MLP neurons of a small language model. Each row is named by its layer, matrix (gate and up: input weights) and neuron, and shows model dimensions 0-191. Each number is 500 + 40 x the weight over its row's rms, rounded and kept within 0 to 999. Numbers have three digits each. A neuron's up and down rows have the sign that makes its largest values positive.
After each neuron's rows, "fires on" lists the tokens most often at its 100 highest values on Wikipedia text that the model never trained on; "fires in" lists the words (lower case) most often at its 100 highest values on Wikipedia text that the model never trained on.

L3.gate589:539534523542494541509445439466528529499580522470534429466448529522442492460463468422503415433560442447476453407495503512540441508485506596509451480501447469438413429508516449519503553484526507489505526483517456528481511468492549508528543441438432541453575481475459461547544522486508481477568581397591434506511504511503464436525524506458535521507513441561452508450479530536489501446437526571513508588482493539519535567546405495491465547498444490493514456509523473464476581522505487511489544456483467536472426513458531484540477513506572483555516484483488490498438493504499524515
L3.up589:452490486513444487462453594505547494519552434487500419546438478467438476492487459474497478476555476514513497400419471519518502473534536571558487535448465594477437446464483476553524544578492494509460503450524537502462483539518417458518540459510531482445481503454464491457509537507489493486544549475542448496527524527455538431525485460499505447487531507518472480526538521486500533550509524483436512467479497511472458563501463427496470514487556524515513508545506488484523406613538456475451537446510494528536486428496456553461465552464517403512499504509567488557467478446479477463
fires on: "re", "me", "ition", "ine", "ce", "per"
fires in: "there", "theme", "philippines", "centre", "peace"

L5.gate73:485453466540535502506495405511517492527462536539569530478538487512476473456509507509572537494553497518460483545540463438570422551460458492517469513448426511511530491489492588497544538427522459548580577498448503541589492515456456438513470486493549480506462551486535550492536499457564527476552479561469550532482478555436462460433529484504508433508478493504530467511444523536497479487532457481520468404504430586496527563453583516502492527560538475546526480570485502541520549445483579504508434466475481548595499503459456465517538485520483504532566522533461511492477473472495488506
L5.up73:541479485471557523467485440490567466536499507497515562532540479524506456484538510453536531460539492456505465518466467442459457503433457540525477487445491466502476542414476511436500437433527519560562530447443479524536425539531463449481504477543543444484539493521551507489521508468511541517524492517479536532470512502499489510490505544567472487500488474484564459463557470480481482530524472450427535512496479500462515456502534500493394566421524506546481622531512475511519481514535513464469488471431532520528522451454500445562570474430470581600510474557527458436557586559483480528
fires on: " as", " On", " As", " Du", " For"
fires in: "as", "on", "for", "during", "one"

L2.gate628:480477512551531503483463484462535501509445504542444488528569455549503556450502506486494544544493568573510503456474517545472581510516431434548509519458587612481480529506488473468558504541461439481455497516421569529413534496523569550544509421514551526539465498546531484549497556550504514481496540558560485479486493485571487507519571535512508519427458493509493470514506454551445483447441444509522529523484525455495446503437535535473389510512410560498499446512510506514478504459539468499542464570502576469527500573489444544491509487503493549468500468469453520527503548414499507510
L2.up628:431546501511469473472484480426514488532505484491420510482543436506482496502467435482560517572505545572542505527504508587476600465534459445487436483502537601477442545488479425447522528529482429482478411514496517564449531515481500483555583547486495521483490504498520554482506534472449536459470567527464463499499492523507473524495482540447521515464508498522489445517451540539455459481440453511585553536497533454431458557491563528474434490550502559526464553532538522402468503488482439441501432552495562480544510565574430504528519547523507489491499459474425489496548502472490483481
fires on: "age", "man", "ve", "ine", "m", "ide"
fires in: "language", "human", "gave", "languages", "muslim", "above"

L2.gate55:528537517457526511496440457432459514491428479529531453445508505490493510479467542451489572507550557428440464527512474524499434517474432494538527475499513517466536431477493505528421452463551497523489517568515399488529437463499442483464468481411493480541431472573609470463523566538519503530527552512527472478496481523512494489528490548427477573478466507509457573574450523536480498492440573531492494547506462489535446554539445606489502513562518492502436469499525485498508540460519457412479479496478453604543492495559468484476494543451527467453430563457493520509480468449488549474
L2.up55:514498521447559558473486468500534481480486530496500502426545485516444480496504466558525551576467481520473495497447487468544527530487437522449494460514575487395475447371459452462467573484562548510468537516443468448528493551537458484496465548518499480461490485502448552492589576507506539523462508445568493514517518452524447474459506598541470533422500469464554505506522567456526532497536479421435525490497550512545553581510513539502500452545524507491543541546462485471428477476487583532528523489537537420505510498475479533469534462545483510520531558463440485495543526509609475495
fires on: "ed", "iv", "o", "os"
fires in: "developed", "activities", "started", "produced", "estudios", "radio"

L2.gate531:517487502486455504512468503524456505448497501464514536551559515519467483503513458589449439489510471511466540521489518443502501499479449444520518425513563489494438559564509440455471480464466485456443460498517544516553508450554535479501577532490461508478471539437462561532534506504536516454502483571472486509548514465459532503542578489507472525519483552439483465549466492521522440585472557502524489425539510492515526495493487459487493474541504554527579486524530470508533534478471486547519469521439509511465404499524476420545471449496466546557535427512459525544459496470497524488
L2.up531:520620531462525551498480468460548484462509498522474493469533492423488507458527484560523564491455474445481423522436398483531521435495477463494530458579501443519520506521462468550421475507418509524468602541549524457475524456472452468544522482542440489530435492502504501438526549502604572496467480451530503482539562511545490456479535444607451475513465478463435522492510511451486497487498439439528552517479549451524565454468494486495474476462513517468417467470504555461477487531451432467472547526511485489508530512489484500494420481512513544499489559499542513513482530484442539591
fires on: "s", "the", "n"
fires in: "s", "the", "an"

L9.gate31:541534515573495499482482540522423450494514476506476506495466496455465510470496557513486496544586470458522501499541409483492555522589456468523541470502490488518463567469567488483479543478549477479467467492511535497539491488474517530471464476522449474493490496438575517492535486475482501477471551501463602497531485502410499454451507476580481518593514554518476518437498428484499496437524573542506542507452464462546557479487534501524446515509482491562481477497514459502484516480473435566459510512543459469479570426440502486535496487488555523517531485398535546530538471479490451510
L9.up31:461512461532507416430475468464534520457455483485507515487531449549520538427471422504489549542512490640480541581548421549476423502477483527526479549476410519498456478476529491478467547528568457525519513512488537446480491465534525451541436513552437512556462516537521513440517513461502521459491474523458502555455475490469489525570445538476462536547467532472489507448546526456464529481521620474553438445481449370465496522516513478499516467515515593496516529473548455540499489458497552559487471484524473505486481492482497472475497532473440458525468474498447418537466487523533539550
fires on: " He", "s", " and", " he", " As", "e"
fires in: "he", "as", "and"

L9.gate361:487500535490498546488520545583424424535504564420489477479578525436487501491479493525521519527489500561432490468497519585480520527495555463485452528464468518408444491483440464436482438532488475533433437476466444488476498527486564482535545507571540479525493499481446443504543548500578482458465516508524536585480481470497495510533544573482487517499539515530493478492490575438537478473564613470539442527494528529519473519448531400483484441472530559484497518507429548593506506496537489483462459473478530558536479650519466504516485449484439572498502532514465480442480480476513492485
L9.up361:488502431494432489521581452504452530492486535392464472523493522520535490520459513497529561562444547430406498470503477502519502538464513533445510432439453470455452542473510504486503514480501543467526494468499501469506447566491447552563471509487573476481536483466528501488491472545536518525543536511497489466514484474554517437429470449517543410481520487552496494523568437456502479540510548575523589550507539462437442501518432444490490433460563549516487567464518493527467493543449506539500563524457465450523484558572453462551493514499468417526453445510476494453541418408492452466
fires on: " was", "ly", " is", " so", "ally", " being"
fires in: "was", "is", "being", "soon", "so"

L6.gate316:504547486482518512410462432484471425513503510525451502447467517494539551434561492510561533484492511515502440451495477508456465569520492532576469404493434484525526483524536496496449466493539599465515457525551546511505444504521545508524497509448580531517553491439525489521517481492502548499519486560518485484459559460434479451512508559583447507576506536484504527455448492484553540466479577516476516525530469473461512534544425505582539552410501562497534487517511456498587516494400490519572497499463546453458470504490511505447611512524518556468539448478482511462557496544470494501
L6.up316:598528508521525496514443509444545480489442537518494509573485488523662472534434525475472501492548463517397453431490520502436421588492463423485556483543561550500500567516507550504541495448549501463518441526555519490473511533474593399497472470494478521514476537506540536540525415489525488552522536532552476525508567523477528526494526542509479506508492529557484525520450471474527466462481566497515536529414441513459506508445521553536474506517471501508535492544533465534500428421510435433481541462524560485497474519481565498517484512458480614530466541494483501470531498479421537499
fires on: "s", "m", "re", "se", "ter"
fires in: "them", "there", "these", "others", "later"

L2.gate94:569494504484513494485485539543470526526463422566476555462496550524554499437573555505479486491522522445480423487483542496521488519487474528489502519519498445474485503520479475439527505469464400502506448527531474475464461504452554449508513554475513506552411496575486409423443499494601546473475514522547478504473539505513517478425485482561507447501540461540458565497480514564410554467488521492508525442527496484567473525548467524467498550491537480492603515548524476601508554512501551503497465492472520429534481549516467503526424517535437543426486472462555519504528486541555463518
L2.up94:446518542564562551507462563588523462602561464511535480521536470453487494514491529502552481497502497471519522429520578535556549448432564492489486569548478494489510515489467534470449510470446496457533497467517527508445531494511509539525521485514492473445511458473474563440527535535526550503551503460505526505517520546454504544505559464498555481458540499456498490453562507449521491524470485503535470490518447494521479478553488506508446514444508490461489534462464554507585605509508468500511449502512490561525456503540499490487454547548468499468461474459488532554575506547554523479
fires on: " three", " two", " four", "ight", "ple", "ven"
fires in: "three", "two", "four", "seven"

L9.gate571:508472461512452451491473542499450499498457568475511448490464497491527572475538447467499449506493446454488507443505507464493440463545502505510470485458462465521476399483535524549447507573458500492490551538529458443526513493516563489537549515484465367508527523539509466469449495544489501505449556489533411445487511483437528445534479521451508520465555511559534492455554523466589572504480501469521479509522448480479478484527474512566449566525490505508565538500515477499470517464510456556547541483530487529584483520535499499552455451511510535450538465510518532495558510540534518520
L9.up571:528469579511530506440429519479539491520479550503538541491467450515499502443489538509509471503458414429447524515528478484536542516413416579462483516522481503538448495541437536502453473524437468479431552560524504478553527429476450487445489500440483539499524495550431486480447485516511470463443449565495489521505505501475533469524485486457575432565542529519501495492488500472482517450468535465536448530511460511491522568444535525567553488503476395482549505497564441519506465504458433501497541532515544501444491521516537559508496546562514492515490451545562548474512479410437447573
fires on: " He", "re", " It", "History", " he", "e"
fires in: "he", "there", "history", "it", "career"

L6.gate494:503491446469467465459533416596478456472516504498489447540414459465548534557413559523509501498519449392398513462546528481525482532467481539494477475529503511495521424500428501464428506472528437419474503550529473509569424480530475531487576427517504487455516528541460555452478436488501500445486451494423467488514498477362430496515482553474444550565461513534530482404513469462508458510455539514459610516440469509491497516465463509479499488434504513477450465439517526485504498522466442543498533555514462482582542422469496501530547525437514467476498469503453526494500521481529480412
L6.up494:484524450501528528511462516518492526532553524439516470472473482511428505516485589382531509410431538518513467496427471525415540526472473521532568486504456480553434495528548436498484473503488502532501581478506510522454546504515476412466504517511430469531511478553553516544537414526506518511502511501495505509535516494467516433470534478411485503572478433501519571527518440533454528514545506501564547478464546518451516440498483445569469400540495508482544540501566536488610429499505537477500493477466517538530423440509535475583560571466491496482453455561419498486492579493496509440
fires on: " which", " who", " that", "s"
fires in: "which", "who", "that"

L6.gate342:484456445565574546585510546500456492457490531521525472509488516514522443493531497531520531482555497544486504464550418533462473462454512494517574519467485438550520466472483439498455488463496514522392474510514505493554539572540482525426520502518452528493508499511508465521520500483553480484551494483502451493515539484609540412449421427448493464521560494522480448583550568505452453462503545539509486510443513535539484523487446486515519532493531501506464485544504432459443576456507520491547469564465490446505512478519471545519484417536493491418510517478532478529555524523544492451
L6.up342:432520443631548524556558513534522505445444528484515507475496471502546390516584566406450444482510500482516475554494434548409572529464508521555520508460545523570523528507448468490524485431461555519521510454506462486563522510525551517444527488489471519499486463478506472486512528504532555529498484499500507468511513503568604431448539492500483550517537464509501494539536511437494483455436461527506517530468510565507462512493545459512461530520492507509485546396480572543530486530581461456585518499462527502500467473440455505488477418466469470471527494320432446523479515547544550511
fires on: "er", "per", "tro", "z"
fires in: "northern", "southern", "western", "eastern", "operation", "opera"

L5.gate605:511546388508527556479548587473385501484492512528471501515506469464558489521465461453449539494559484456498490511542518489501447548519433543521563529532449475501498511530508512446503455465513520516469503489540492478523498493487511484523469489486499494474472463554525500493452527505533483522457464485483513495490451536514505470432439482491487497497479544481474520507440509513456564558489484485464546516480504430585506556535503540464547504516495480516534473463540540498520531514520412566449505403556434538462545553572470621479422464464469434516545533515441485452465497423477466546
L5.up605:505482520512486468533547497550557490477500437453473535601532477483544475464539417487533503502539444454439521455508489506574486427483488480536540466470460480505508497463444480499435504533532508528551504505451564490563493547532446488412508539463463468521496475487534490499413527462498474487506542475516425468468519457448521488464520536436429486554451518404467493467439533494495455518547537539554539496512513469435506495521444499480478572516472562532488479589554563587548531505516480498543476491521496494512467488518477514534537468522485534449535452529557424488533519450488533515
fires on: " It", " he", " and", " it"
fires in: "it", "he", "and", "she"

L3.gate117:525519423518568500483503534511475514512484528505497506503485523518517529520554448551502447537453575460537539467473599489523413543531480526551607578500510509519425456526470466475514483401548432462445507508516444495473530557451468509514530524501467533479502512449526570495544504569447561480409455506510540493543528481439473469431436483463464474514436512504500550538478481463503488504521546526505531409563460497428571510489513506483567448460461457554493501555534498548423516508535456555518532523454453495511518512486525565469567536502525472541489462535541485529478530493539524536
L3.up117:500521545518438552480476562537509493507579506534477593442489545558547518426514422472545454487462475467491446471553396475521554480483553498499492480531537545554474545525558490470496488534513518495516484545500483484473483506483458437500483427499438451505498518494450536514484468489487465482497439497589463487523555538531576421401488533512475465504486493479503533462493384523498460512519526448453418546457554542478480571444530527518513547558502476505525455471466530474583563475499505476537515506488529523508458508385423521521482584500514510456509472504502520529523503532539475530
fires on: " she", "t", " he", "e", " it"
fires in: "she", "it", "he"

L6.gate530:515469519493513577452529498517534498517424540559478493498512474544483521522553415480503549489493501505484479488448454505496486504514493513498454507455473498552446400493489520429496512459494531433491471572537495477567497583475500528474457467438500457503511588458484544570400458495550454551547440487408404492520453573524523557466514458438537493541578528502446422525485548472550458443501496519532532573430492505423548496508425415399492547508523510493553585479520445540499564552484472517566471475531544528542482487547578474471557528470497485524533540537479533468525481491484494492
L6.up530:559464413484493520503515494452532561461513494450489432501461444487521522495486438459451481531463447552410503548492504450508468582524500452494501458472565473476508510450512466483528483569547507491436560486492506477474555480503489514464591504529481460606534484519442432472434478520456502419524490531479472433558501521484488473508448444537462596520478530485491509449462514531463456497500590573538558526461445482530536387469407488440526452558507533529587484506530460491476504476483519472575535558388449443553589417482477490525464522519471488516562560440458549531545462518482507487
fires on: "n", "ral", " to", "er", " of", "out"
fires in: "southern", "western", "to", "northern", "central", "modern"

L5.gate89:536561491508528544461592485521490461497532516421470529456496502494543601489509451484493489515495479510473537508441562548489410538525510441573554498489568525489480614432504534419500523413482477540512444544506486464490440466452443496545558456537520542516560457488531535522556510522521490536482511561495569540514438563524504479515427525482506496494457491555522559456385547518462553540528477480501510511488473515499544511500512463533524503532427478490457454465474454501544492578516484502549514548465515509520479458530484559507510481494565415519496432500471490492535488517511520465
L5.up89:542539411509496481504555468540414524467548496462466548413417540528509480453479483568556538507423522498540505511528591483496554517535489461533581509509424499507526486522497538526487490500494460495466474417413559481490459494511512427463570435525517466440577449497547502525522502517466513516523523569532574480522469554519505453504459542498541512522516487550556469488434516502473466513521484520612505512467431500429443480472483462592533511504477493553446501529586536494508510549520494524471498578469497457503477498493466561567427508471504485532497499584461527498490486532552544505
fires on: "y", " that", " which", "d", "ch", " it"
fires in: "they", "that", "which", "should", "it"

L5.gate517:544516448528544530505488541507460457537573493517496507538465512508526534533527505494463502492416502595454461516526468456495475513503507516492535522523562409484589474510459496473555520490453449539509497519513544438495416493574477518438565546541436542530508507521563590468453485545499587543548422444493480465486448479531446537498466473456533492469543491522543502467530464524493492515452510450516501501490497496443506522509569525541437527546477581558493518479580418491457521485593510478513545518454479501495540485471412472509582433409484497465458550493519436531590560504466515542
L5.up517:449486476439517500452471509517468475558516458478532537530453461502483416510550463450511503530512500493401518545504457580516528536471466466476460505454454480509501525552465455536498524529544466459440460458554573538562426508585535507534446550514499533487563487509519490526545502539485544535430527502550519489505435538520501523597462525533453404484545517509545497465490537464520538583527486539536596515441503531534479442487549494525438519528496504488503442460498518414476555491543497549520447510425467511465471557514562438463559521548492489509499515514474482467504544462564538558
fires on: "air", " Air", "ce", "se", "us", "and"
fires in: "air", "airport", "aircraft", "police", "land", "base"

L3.gate469:552471563490487504434457567429534537553402546481462433578539473501521535435553484556440456501411542451392411457548523534521452479536471543497546483528494496464466551539547454492487488530529500523558576511514491473464516525455536504537484545482490493527536564500558524457507548474458543488440493517518536491558514461486541522625474489446521512580436480480509481500491519445463543490506490494523500526465487498488511529524525435471529483511484515508422530580537484480586527469480517481503479461478484558473507511470498564523454534539620557466567458408463472536448427489496487573
L3.up469:511422542476509541473457494568518498482501463519494506512485479509462552477492470560473534465512476555419577511452505558536525495562488458505485519508471559555491458523509457500489495481534511512489516463603478526493526440529455441446499449544458494508435534502456525454443516497446428480449486550473510566547556396501508467511535535445520502563402457465503472489497451584503450534466406469486562500510424494498564496501492518515589465450533516520520578490499520505512546519424434538476504546421508400527496489519525553490501604480451516439538449437482502431516465449503437576
fires on: " He", " he", "he", "e", "er", " her"
fires in: "he", "she", "her", "his"

L6.gate448:423569509502424515517497501557521453459475504495468501542492554531490479440534490537488462503524549417463438497503519503513416503493445387485579399505526497483560445434491515482524446509524465477455507544548471465631548557563508490428462486469474525499439470537428472475517476508443524482409450475446484451483540492510495494512459389470414486507565530533552444440492458576532523497581412489511548464445481517504518469497496591502485507478500517564435492479513419500520472538477522554465483457485445462477471472514540472519484517501540502463531494481486465542485498482502513567
L6.up448:457494510485463520525509487523494458542450480527477433490473484524494456393536381476474480546548498550452483498507534532458481467489521452505548499496531516457440435439502573468558455522548398468530496542468515548482493483447565611451530514493476531483477454410459481481508538490510489524523478485419511471375473489480524494481518500492463502483445542545607442521548531522511499519518540476509466518526412523547464445435551486523517529492508449490499479482503464470540492457541488467548486460475532516559503479520491532537485532538527452489494517470498492538458495460464443477
fires on: "ed", "ick", "te", "e", "ck", "on"
fires in: "red", "white", "iron", "black", "blue", "nickel"

L5.gate577:523507426498548507444604485539491475510507503462507477506502453496418527424500499486526519512484499531519503359535514498564466517469562579496554581481514473482440462447488538448469489496481406535506440484449490436490456480523477524454548571471491516501493470510483554482527500457475526447560477489482511523488459508482527440575523545551473477517489517541509517524443526482564520541461416624525554565528476582470475529521516534555475504524598523469536555529527465485536422486478480523468578475466518426530528507493477506507545470522528534508504541495488480502514524529462590550
L5.up577:473565436420483457433463535442515444471551438488604550509532519438559483458483522470518491522496468576434475490497512531482515493463500568509521568387515415505464455483442473549505453487521433505504402474493536535587468466507484415535512523521540491560546545506528454507538548548519493484522474422539478525494445526434577468490475497469505476518542508486529505509403519516498523528500513595516494500408532488470449529514510511519509543452514508440481511541526456512527498503462542622508493485467497403539477532494496593526587515451455519589416486539468444497461585539482524425
fires on: " had", " has", " have", " which", " can", "y"
fires in: "had", "has", "have", "which", "can", "they"

L5.gate6:484536487506482528515427530535379474498537506498537578521502519491519443477491473499501575468595515441429544433495527502546456526472449522475522428484542498487484588510496494457466514487463510538532529525521479471576448587438451475526561503474495517542559502515518547511502518517549513439543523455453545588514579527520538496490518495531514478540514447525500471495444514561533421456544524557494514521462459515500526533494539504537465500443455487542462501437521501501476494545510399508513523507462531479588395519529518566521464485560494482495527555498456551524560448497526517562
L5.up6:545600510499471513613523523526487481450437493485456502528451499414552505489540506507508439482416544475476506529413578461545487425464516512499525464513595455471498519460452487509518459498419472514445524563532544447485505473465577468523524479525483527533500502448516510464512509504508476494488461531474517491425503519477520518589542436573499485555534430477506502463554515502537468495437493516505500475478484466481556582496556520547522520481549519473474504523539469503458510454546453537576527542524551527513423515586495473583531480485499536493482525499529516556423549567465551574
fires on: " The", "s", "the", " its", "ir", " His"
fires in: "the", "its", "s", "their"

L5.gate29:549500503531490517470525525507447431469511476450438501486516516485526483430514530516576493502551490457540542523479539574477462464485451501490527512468504519418553510503428513489582468471465483500474490513476517556580582599468458504481483504414514530452492525494493399477490528475480511486562478502570481461493449437469537464519477506454537484528550469484551505511469477480567523562519510502420454541420475537473504497527536470500505571526442470440572490527394470509521449422559495561506471473470447488523533552562518502492596494480529524489554523547559526461496510530533446523
L5.up29:453462482487513497491513522519528477430554525578459506487480437427553507525503464491543503455508499625533480473446459516504463594437489514475487538522525477543456498477476495445452515512562527484522418473529408539483450463495536478571534478539540515494494472489491538453518527442494398495507442505552481478531521506495501449486456513437484499488468536501460450420512491483592516489541511475559511459512449525486470567473507572466479493475542476466472437486531509510524531563449495503541536409547579521498498409508515531500550533549463525528515515513518554532525533525490561420
fires on: "y", "ing", "ter", "ctor"
fires in: "they", "daughter", "everything"

L6.gate110:471522542479517530545489580460469546539475481476475444515507511510494541466523453535514521470524458580514446456548449489504490525416465488493559536503489432507419532420479597513568544444482487509537536542522463520463522522507485479525443566544465433432400549507460514565547472448478543456431428534469559526596546469479444499540492487522481481519479474568472533418421557522473455465547437506519551415467482535529559491459470524546526471529488493449475491512504543513485493556471461538522433505468552525488514499503534452514508478518479549500548534489513469466479489428443522589
L6.up110:565516459404469419456509496493441550540500460481470585466448606503555497455455541538545512517420453391507511524516467519475487518553496552529560445527495550512552538514495465489533434540420566487522480424461490513472465478459526477522514531563552411521563473520547524486488502522457509498460445471439455541471490588506509516437552525531545474456446537467492480524498476511431466519473554490469545518474471516508464547512501584504502563466453440463508506469517532523423462498469451484539480488458523445465524470544517557526488469510533550515458415453525524401487513520541563477
fires on: " It", "F", "t", "co", " was", "ly"
fires in: "it", "df", "originally", "was"

L6.gate567:454516511544469458467461550532468451483515521416441521538468515498551569520480476526409503522566519452584459483473532501532467551516412563528533496471532455533500486537485529473517522481587479466561514480437510548498594451579560442514541494480534585476476429497426514536516561478487542555528524491527464484481488539389491493565468519546482506570458456560530435464526456478485509516457519490507533472487466482520475481438431421544515462415467473465533521476545536563508482587521526535556513491443539487572557444527532490529484409523544495524475516515439454490586505409418524549
L6.up567:426551469504490557545555526495452435470455469603519471585515498558511481395512493497510531480463519492452531460489505551513495461451529460588510485508561462471443606496519472384487503476577500456484485537512432529527541541503529570457551517528459463448518408483517509559496563505522542470463470444517495473499481522504517464538558533532530478501504510472476449515526493476509522510560491498586523459529466563498477507468419504533411438575422522528473479445481462517508531492600508546474536442467483486483518418483519508518543494499515533527410503468552510553506501553452557528
fires on: "te", "se", "er", "ch", "ck", "ish"
fires in: "white", "chinese", "black", "older", "finnish", "whip"

L2.gate488:469532474478426474467527532515439536534629540480537504412488525516482519450566508533518430546527528537494495516567480492514434539511591529472452522517487467577545491528480521470474492471515539458478464600515511536498496431590477511554503558500522464461475490522464550501425418480503455495562405463500472520458455525464531476495508479502393525478560537542487501452500459466443549492568498538527552479492415512502454414468514562493531528525533463389495505510501511523509501470520548558482455480539509527482487532460481572497483479555515577460521486519503445445543548527504529505
L2.up488:499572519519526523538518450495503451491574423533529461501452462447468532519503567585499475469557463541564482499509487477461404521455518434511506451470477487529535573496461510475494470488524507455469514583451545574490430558494516604532573485514468550457405544486541535540516389506523508465547455411510492496489462499560451425472499479484522549499596521468475527493499476482523582473595488451573461464490499527485496426512501521491442479546582495431468504569503512487532500510506468507496448458538539512523460527461515546516476533422503527484492450481508471462502529543534463515
fires on: " America", " Russia", " England", " London", " Australia", "ain"
fires in: "america", "england", "london", "russian", "spain", "china"

L3.gate6:518557474530534572497498432439495465491444504493497521436492465484506559441400495501465476467485452417474496502465568554513522562541494551513514529551484499467542471496534507599423525500554505479551530528438528532477516478442460453557476528473470451447472519468474480486521530450606522525485505481536522466506489517491500496478468483488552562549519516504526466466431465515506481502490553517476489470452507451496451524499471481459524414483424517547480512492488526515510564510460544558509535445521556467560489545512505533452467517534522459457501471478521571419551423461528519462
L3.up6:513527562540520513485598525500456528561446479427507447568493459441505518442519474507523504472538494432501463448506481463474444463470544429459549547433456533546410430468547444413469490517603544531513518530560508490428572561547552501519478492462446482556502491455526456541528560508504446486495487485537494521492577524485465521504498503482543524557491495552569498443526430516473447528506552539478515490480440546485440559546554449559463529489472541565531493503541457515497482461501504548513506487497515454559505510530501496458507532445533489488521439465457499484495494550491539514
fires on: "re", "se", "n", "us", "m", "gue"
fires in: "there", "these", "then", "thus", "them", "league"

L2.gate625:518550512519478459503423472465473454563511520542504519498533431552474524481490535542476584512465486433472468494511453551489496484455532536560445475499480543442526524497512422511533513460422502480518518522472506502494497505462571494535534455550525548524559480503524451495555491475454486438526546539547547461532472502475495506516533545541532516476430435515475526487402514502484420544517509430483466491482472524498473465543517458491500481478565462514488518537470529530511573455453499615563528535455470529503431509457466477623485490538486488509470476520554469545513475438524508481
L2.up625:553513486478503486533558526495491519514462519470505483512493467497458475528506475505474462511451469507493490509477508483467558460493510498542505530524461453452530499493485489530456489499475604534511538584454416512487571478482505525495567481541530511485492524432471446542532503519593487510510523506554472595549486584516509560546476468494501381527503546518512477549570500431486472532483529533541487547478450454464433511541463450510518552458492526529410557568498480439569511516443467527522537519472530530541577578482496487440541505483568498550494472552455517558496557471458445492
fires on: " For", " On", "On", "or", "na", "re"
fires in: "on", "for", "one", "fort"

L9.gate344:578515542526453541471525527490453440515517478509469499433479442449535510531494504530506472573496501459485538474531427536516509564507510482519583531447439597479517523505491497504501511452470549507458531447457498498587487489528502453575509441510460447522414504525557612538533566429495588418455481468458494495504411500522566482475475537505504523534450480563474486469491472459487533531548507519543474465513509446438447502531459468498460570522517508463512530496528450552506523564469449476436405453421493516461584532439535483526540556477463481482513470559503463473486479450491539481
L9.up344:534488546449443443499507592482579481508457463453444515514535452416521484522450515481477540463513500489519531502458524529502457501512471454484522430490474562470469472510478555544521463523468475514485495513496550500521522476526389534472555530521467451512574549487521401491495573508504573489501524445482447502534397445487508451528540491565510443474514456511426482504447480512514493475553435499567499462481426518463486498508445462490568450490461496492467497572441543563459511486478489396514494478436494519433540533505508477454549483505490481417476530553429513457490505428491520553
fires on: " was", "ctor", " been", "ly"
fires in: "was", "actor", "been", "manager"

L5.gate539:547514456547539553492492464460491535525475460491447500508521519522454518484523491513484512575463508503511475448506582513520457455495465499619479396490468455501642544532508498445474541491456471565509485418540499447448454586563572459506550468456490544539478515541510526441484546536492541524556459485505525459471517488557458418544458481469472510598476525491447484480432565439486459542558451542514482517464452525494499454503462527458458533497489477543529530555449504502521504497511534492448483454436558529461547551511545534483519509463421492481554415450523492476555538556565545521
L5.up539:471496521594491492475514549419495524451513439447503524512501532485527450469553512501522456508454532466460458541511499501427478521470438482521525503457523612473478509463537492538558584464456486418517485448527514504538451569422551433432516510478539596492546454520552562572454551563500544527474541470544534511459534499534509542502503543524537498499497557547537557552494571487476473545498520540478493529507492490514482608484453489530488540425474442470516517504531530475523495555566513563510517455490531543440510557433452457463459446467564501547592498476500558437362484481457467510
fires on: "m", "se", "me", "ist", "y", "ure"
fires in: "them", "these", "whom", "they", "theme"